Weights of a small transformer language model.
Size: 8 layers, MLP 512 SwiGLU, vocabulary 50257, 40.5M parameters.
MLP neurons of a small language model. Each row is named by its layer, matrix (down: output weights) and neuron, and shows model dimensions 96-351. Each number is 128 + 24 x the weight over its row's rms, rounded and kept within 0 to 255. Numbers have three digits each. A neuron's up and down rows have the sign that makes its largest values positive.
After each neuron's rows, "fires before" lists the tokens most often just after its 100 highest values on Wikipedia text that the model never trained on.

L2.down505:126112125082101122142198143167108172153112161148109146120147131099119104133126114153083162094110124135145151107106120094147147173104112109103140106125124115159119143085117103141121088137120127087118125118109153122119170119139121100117073132137120127133079121118148111156146132154125148158169144146093139134135139103129116136120135121136104126135115108110141131156125153136157149140121112140106126163125116126094127110125167123140109066146128139145132129119150151119132111139156117145154145174136166115149088170128143109149103161139120124095126096096103113107114122151140147084129128137179084144108106141145103115140102185101111062163136072195097126132123073164116137150146139125112154122125135112085121135142163097106113132115125073120165167127107154122146100080109130
fires before: "5", "6", "7", "8", "4", " | "

L2.down142:150138159124126114121097122102081155131141141101074142153170122134127137111126139160107148111141151142125144129141121119122136138118132137078155136168099078148081096126135091163121119124108106120116110144130119101144130142123159145176133207099140172113122172109161091154133159149130116090133116138096098141120142119109197155098156144124052147141159157150138125168136120120130140118123179088124161087147097158120133182124148128088097136163100115096090123108106138136117118124145127152108102164071130095152094106118140120116138149146157113120125109111129154138132106108085110156095144142132168109128166157148130126109141108135113126098108136104152150144168106073143117101179095135147128170158121127097115123133104177109120101182141133074145130086094142131144118142104129
fires before: "\n", "\n\n"

L2.down280:140108125121122164109119114112107075132124172147114191131056112128143114118132140088108119093124137107138143153154174102106143134133202122148130160098144122197144117130133121129154165124104119139134097102104121159132172095123138171079153124113111069102101096127130157137127162141130157098145052148095124124150151128136119136122155078127140145119118149133172128099143116134145131135137167127122141120066164150129112056149136125130107139114142113146097066125114158116135151109116125120135133133139138112132176139141122156148055115161105158162171184091121118137101128142105148162132152077097116124154075128122127128107126119126134113116122136135100131128136155134117154096109114121121162142098057098112118143117158096114121117118071116113130106115149130147130141122132145
fires before: " | "

L2.down5:173132137151113155135098157125100101135136099108123131119112125137114117117105104136160091094139193151112179175132128132106133106161087132143147148084132174110123117099138129118151143107124106122129145149114084121141149107116147132149167146126100103112152113139153137175116122159074142110116101161140154138143109126146153139116131090106124146104129127113157135119184106142121088122150093133138149155139159102151125118146167138126126123133154118122143087142131103136129159097148135142124149060149136117118104143118140094103146143142142141157153135131119119137093112137165142130126140127176180153169163114135106135125127126102155137110112147088133110073145132111158090140142134105092137155131130163138112095123160144139166132161098173118079088168142135151113152106129141
fires before: "\n", "\n\n"

L2.down113:152135150117117149135142118116172154159102150130129091107132120143154142115081133132207099160133112177143113135121092073140120113123107178145131116123109150169117131138151112162180158173106129150113119117121097104107096096120153113129115153127102115105118123116152145140088134171132106111140106152181153121092085163183131105120120160129185145115142113139132120149131112130077143143128130107119118121172128108141149120171133130131080179113143072069145109102120105149136095137110098155114092075118141163171141123116048137094135160097100112121086152166148129128150126139102120136127113141103151128169099096117104082120160129130126138153152153092163108104156113118186128132107134146109134116124112122114088129096136116102105123163092121099170099121138102153161136134179092
fires before: " | ", "| ", " |", "+", " | X | ", "."

L2.down229:195132116120153127107139129137151098145092154128115144130163149158110123150115124107141142134134168123113149102147160095158132160143122125129132172132123168087093141078122123178130111136132135113083092143127140167122154152098119154133125116129136124138101148161148153138127122148097131155163093111163110138140121108194138130135100149108143135101145110155111162131130155086104143120100157153109161151127162156118110106153115112104130096097144162144147155118121142156136121112107114160123139133102151147113141150102112167173085193116125130119148115127130158124160123119175125187162138147132101116119130112132133103122118143107153093127169169144107102125088091149120127166131106110135132155132124150085132164118155141154118119113075133080142117122161100147153124142154117
fires before: "\n", "\n\n"

L2.down277:115111134126130117153117158094185143172090126111131094132161128139097159144143075142123130086144157082111139127142171101092108158129134164145118092093123159105118089141113099108146123121111090099141146132159096137150089104128115125171122114129144144147131105071144069130116123150093179139150148114115130145169127119110182135121134109136118151144098111168131138098125098117129142158168094134143096125125106106100146127123122107107097095128143101117125093156115112094167123159107132111134132111109156126129135130117116115113116131109113113108127124122143095134135152098082157142104164169149130155148156167142153122139137146162117110110111141173106141153135124135111100128062114100130086101183091130143120163131118105120096111098126092147131130126097116112148106130125109
fires before: "\n", "\n\n", " and"

L2.down372:115083146118113115163127102126121164119133138112127096188148161168154114137154112123135104114124102119150164113131116129091111095129103111077129177110114116119122126180136109144084152105101132118134144122111114109114113100110082096136093158201128124130163099110139095085086125156132138129145146139170128118098149145055127139136158134116071138152128142167152124119109134139162132107137143109124171104129069172092124142130159130102087147156157193110161172103153126127124125099121136116141140079160128141154137115159084151128145093123117131129123135111145102140136124115119137121121112118093130118150109163121169069154138100149107126128095135079129155134138093116127077154142141107168117132141158135107161093115121125091144118126184108121140102156138095097131111150085085
fires before: "\n", "\n\n"

L2.down265:110089102135086138116122152127127142126095161141091173111115128085144118116133073115133095119131131123202136181144131122145071103131126140140142150091075113120104128138128139132118119114138108117120121122147121100152082172182093131142080116154160126181135128099104146148107140130195116129125138117086126149140172114121162048178153149108149131138129123140159163074121134151146089118123145106168088106161118081086106140115095116090094114161108125143112178141117153113180127128124093112086094166158151085144116129136119113157146108124135122145135112138098122132139117146091148117100143138119114111161121120149148119102137097146145100114147198123106146148137102114107144078135172100163164098110101130129126155111143187127142152139162108081114121139117122128121132136124104
fires before: "\n", "\n\n", "ila"

L2.down186:164096101131120103166091102149171160118138174128131092094135150110124116143121132089143147140141091121084106105148131142127128136150185161145142136152146113124131163123118112160149159065143172160125104124128118137141117112141057138170097109142130143150155135130110137149128083098142104126114138130096077147155109148136110096110171130125110119124148132087171109099129127196142168105098136114126083134123152093133153149150132096131105130142141118135108140127171167118160074160106094157125129078133138117146107105075147144152132117148067135144131162117126151167105078108125053131113156100090108102077124139160135091149126142139149130112152133153105168099128150139131105132111188077170157118131148119106093095109168113089135110136156146124116115124125139125159164119131133
fires before: "\n", "\n\n"

L2.down162:178129154081151147124138150135132144097126089151206105111151122133113128129138130158166152109094131146122115123140142099143116132139127124103084121112143147138169183128120114165144111138137164097149091107118078154112117112148143099142153155142107107169147096108140141153080160151114184131129147145097153165163122139120186127144122118124132115144119096134129126123118099157087124150137134136121135122140087105152149116132179141118080131062109121118157127109146100124084155139130129128137141125121092086150149075138121094107125082160122087142142122130078133107143128089114112107116058101073144089099174100078097137158150149116115128133195084124148147101121122130155104123150193130153127143140138145134109165160140085113126108121121138135081157115125117182126145118140132
fires before: "\n", " |"